Part of a small language model's weights: LayerNorm before each block.
MLP neurons of a small language model. Each row is named by its layer, matrix (down: output weights) and neuron, and shows model dimensions 272-399. Each number is 128 + 24 x the weight over its row's rms, rounded and kept within 0 to 255. Numbers have three digits each.
A block is one neuron, or neurons of one layer that tend to fire together. After each block is what it responds to, as a language model described it from the Wikipedia text at the highest values.

L2.down800:150160098126104144137154071096087124095126102116163148115153126139094174169127171166111111104132156161140116108128120136136146073132124136115133122164086138108149160134123156161155114096149114101134150103131156110125101143115139154128084124118160133155138095116110136137095109107136157087127147112128076167113124164158135151131153152113135083137126116106144115136123111103119127112149
L2.down933:137161120102123157152133078146072162131138136106129168122097145119118140136101113094150119122137099163141165095165140136076160141156132138112092115125135115100113161109115120159138072116104129103132124106104132119169149099133155126130128144119121087138116164161079103169096113118132135120139125093141126147117090073148123129147159108128132081067135115133173152144136121155126121133122
L2.down941:098128165127065162117100126134142120136125124103137101172116063172113090095129113181165134128120157119104111155186138150137179114153088128149151148132111171124126167145109099122168155140141123112122125117137115154167077123138120152126157161125134093166118132123098116141117065108154157126128152126119111101148164104090109153169093106128099116168159094109119097163152097160141096125147
L2.down2198:120155118145145101151100099148115128130127142139164138154151131136155123158117104133125150141144133124110132134163133160135098102132123117133138112148094137130164135147152123149105117147131165132154099082158093118123181135147136110126107090103140120131164148118075108184129123112124132128124140146132139153140148185140119135128111105120094115115140122094145167089125118137140145110159
Name-start word pieces

L2.down706:165152133160127141117142122143112131092070106087067135152116116160101140124071160117147103139119107136161139160124138120146094149124123156123104100131177127116136121116149152105134113150121099133133109115118117118153112084171144154147147130077132159123116126104089136111113143169142102117097156133144146142115102149150157103140169147139122156150150124113127129133139166127133115093146
L2.down1875:140150112165170127139151170148096179159127114155115123115138125151154107189112123108153122146096170155094130118104082130158143129121129143138168112158172133100099151139145111144117128133113121163142086134141185151082125161138121122133157159119144121164113094171148130095111182078097118108105151129140175136168143133166117114153090104133101119098123128140086124155120164129143108147173
L2.down2391:157155129173084139133118141165127151136143111124105092123165153106152137123101135102089127115117114114133118121131150118115125122100097116111145129114113122143141098150105081112108131094116068119131105159097122114134097106109132135140153133111144108117094136111128139114161139074152150120122152127164124095150120135126132135121143185112114102104088133103150152128087120132157080136120
L2.down3106:128147164137111085132159165112145147165125122137107135151122103160128120103146141163151138110147114176125144111132101095131128090132133158152140121107148137148146093140163146152110115106146122102107128155104177123146164117136157124112117137137087154076105170133123160108102165091157121187114148091130147179140124121104177079086165126151133151142141146104170102099088123124142120130144
Structured table and list cells

L2.down984:121131112053179110168083157120137131127137158128188127123125123078123126122144131151103106163082106133173129096092123171154121145072142131074115141155116136099120153151108149140140164116151135117129132145121121097124131138150119128127157155133139087074110112162164126145186115147123108173168118129134113095097111091151075130124150093102131116109105119098098116124150123122114171143091
L2.down1131:119118078072163080156118150136143113127194100147110124130107119123143118147124111141142163119137154135181114081129177115073129132187104141127146113069157157143135146149086119146113144073126097153125091121124095111123135128111126108125167136136147123172132097149123148154170124068123124125162134113104137102128095150150157152138124095134123134137114127109122110150125158151102150134155
L2.down1163:121123095097150079130089155164143134166136103132098158135128151123109147149171175170156116127110143149152120100094097102114166160105113108114154129124088168127138142120191131153176149131145142146154088189161130115100104118117148128143165149129143102109128069123123125117131120147127129195143146102114143122115148106137143120130091143104108120080135139105089137112157150155172120126099
L2.down1955:078106105091142142129118135137140093161190167123153175164171112115113121128113139150096139114126114126117082115151152145163112140091124108096113151133123141147119107083119175134126168108152126142184071106174147131129146126160150130107172114108142142095123106144106115117106126114115156185138112126080182112125126113135088095135118161137123083099109153127133141161157131119147157129120
Proper-name pieces, esp. Asian

L3.down1447:094137122096144161103170102117139112189117131106157131146154140129117103173168166120132183139108150082153124098068119144172078135149123122145109153186117148131135145128120140106100170128129130135110123130111163113127137099127136105155076167103112110113101124089162129113142140111161156137132149100133138151129177173099135169150150140093094094112093159081173167102178122114120122130125
L3.down2192:097133140109131124131104120094181090174102113151153140136126096077107113132132093157122144153114107135137098064123130087128103148127120106152101153176092056104114159137136122143149150124134077075099142141096132080152151111150164104177116126112137150120082113109108099118126127113148141153104132137168135074135093161110110139106141120084077138116150129104176177144129125102113157146117
L3.down4056:141109119067137156118135146148152117155133186149141129127172130095106144108114154167158162137102119115149115148108142127155105115163114093174093169159101117153076171175102142104154136126141109106144160116165141106093139135161105100093116162124131112150149128101130100140119155135133114100135145104118108110170117203151131182127123107101135111136100149063137133124150101134109125148127
L3.down4483:134158136113152192164153132186127104130119113137191150187171133151102116140144128122138160089088132120117140147137116114163113097114106164183135160139135145125127153130124151189124125134114107144104117140132147139193124105124137135134107118153116093173144151111127127113108168119123164127150136103115119127141144156146106186159144108119117116115092137082139120150129108155150117136114
City names

L6.down2107:148158125151143129116127099171101191136132173129119154089159121151139147154115113122164121090130125103085082127171152200166176145160115136102130188149169185143141151145105107144119119125111157134136116092129103119127128138135141159164167112132138131155159081077143161113140152125142118135156107131130115141125121145124112128104107119150114082097127116124092056134138088158145157078107
Music chart discography tokens

L6.down4387:150150130098137131103117099131132131138108099115105128132102154124115123118138098126134154115138109161135081114103125118121124150115165141141135099148127160155109133209082094201097140087175111123116115163161106103108148068132082082126146130151095120125151143123160126138132103134156117120115172173148121153143139142095174155140111112106116132137124119126136140155168163144126163121117
Foreign name fragments

L3.down1405:103116125152115158132109138158149152125130134099126129105133142109149159154108143133150125107114111141137149166130145114102084078100105156156163093144174141131083099089084106083155163148094150116137141103133094119109148159128169149121122126088124123112151165141078106123151155069142120117155101138111113136073105170169121066126127143116122140156140140074145078123124138128125086131090
L3.down2275:136146144100105106105117150125164142089177139138108141151117103104123148153150132079148154147144104130096128136131120102115167125122143158108145138119143127143146106169160135126096117123166123172127134151092113137161127117153141113116158116134162119145173120112094094110184145103143130147126150166174093158111140199129133087117130133098111151108138143114114167152143122111141092124114
L3.down2720:146171163168178114127171122119167144131087155108080149101134118082134097135149142123089139117149116106138123119140109134138169126113111174113138131126149151154147155133126121110147146137099125120168123124115124113137134107082097173132129151131160089112117116099123090149176140146086138162174178137126146178123159151135173116145111088111125111096127145102149103127120130128136163129089
L3.down2887:104104120119150132113110152176125134135122132145136118114138110099102136111122111073147110128154106127101168112094119106159187086141166168125114176099126110098138136106142147119102158118162106149154167099132147131129137142077095082141116151127100128119126146111127149094158146078128123130153128099150071124099151118131150115159114144106115149103091090129128102149142169160188145149153
Table cell separators

L6.down265:124159131107103164122115136160139126153159165117126155132099127130126163118180105122121106134149136111104086127129100086129142178110124126144168125145136126128073112123105095142105127125123124113108114102181094136158122144126096147130141130140100137101134131147114127133086119140121108131147159072162082074123181147168126143151167095121152129123152100108119153188109093119164146117144
Name pieces in lists

L3.down571:122158116099137105156117134098109104144125149121130173059147132165158120107124128133127140123110113124165067143151159172168173144107126124152104147114165124067071138109139201117149107170112090165147145095146117132111127138116147107089129107127170108147117125110135111061109124104095091127089113145143135168090143127131152113158105118144120115159125147139106147129148105161106144134116
L3.down2419:107141126169144145077115142133092118135107135108165099117137119168082127111089138133131130139112159115163123121114156132145121131152133100135119160144134129146189101124162092127173114149141128088131110130110143110111156116122089087115123148128111120141162151127157147145146129132133143142176125150136131133096102104138143103120111147101135110080145090108067091164093117120105134115156
L3.down3406:134113082114094149115118128149114179135116120068151109109124156139138116133156116163125126126089177172126134110149116120156110154159130109166125121099154127140111130128106128138180079147133145109141139140125146118125156126158089193097170124140154132136177161120135157147101145101089146089094129121135041113104108113122183104130138131114154139120124108102135096130102125107128105112132
L3.down3748:109161142105118118105121169120134141153121093135143147126139143161134152175121098133141131116146163106169107119147171175141152109130166148130103095101123113166102176114148128100178117150164102131119113149166108127118177151156126140120161157150117111116090183102147140114092177163144134142075164121116112162144064123133133099136146115190147121148140142149129103107148108163108102131149
Name-continuation tokens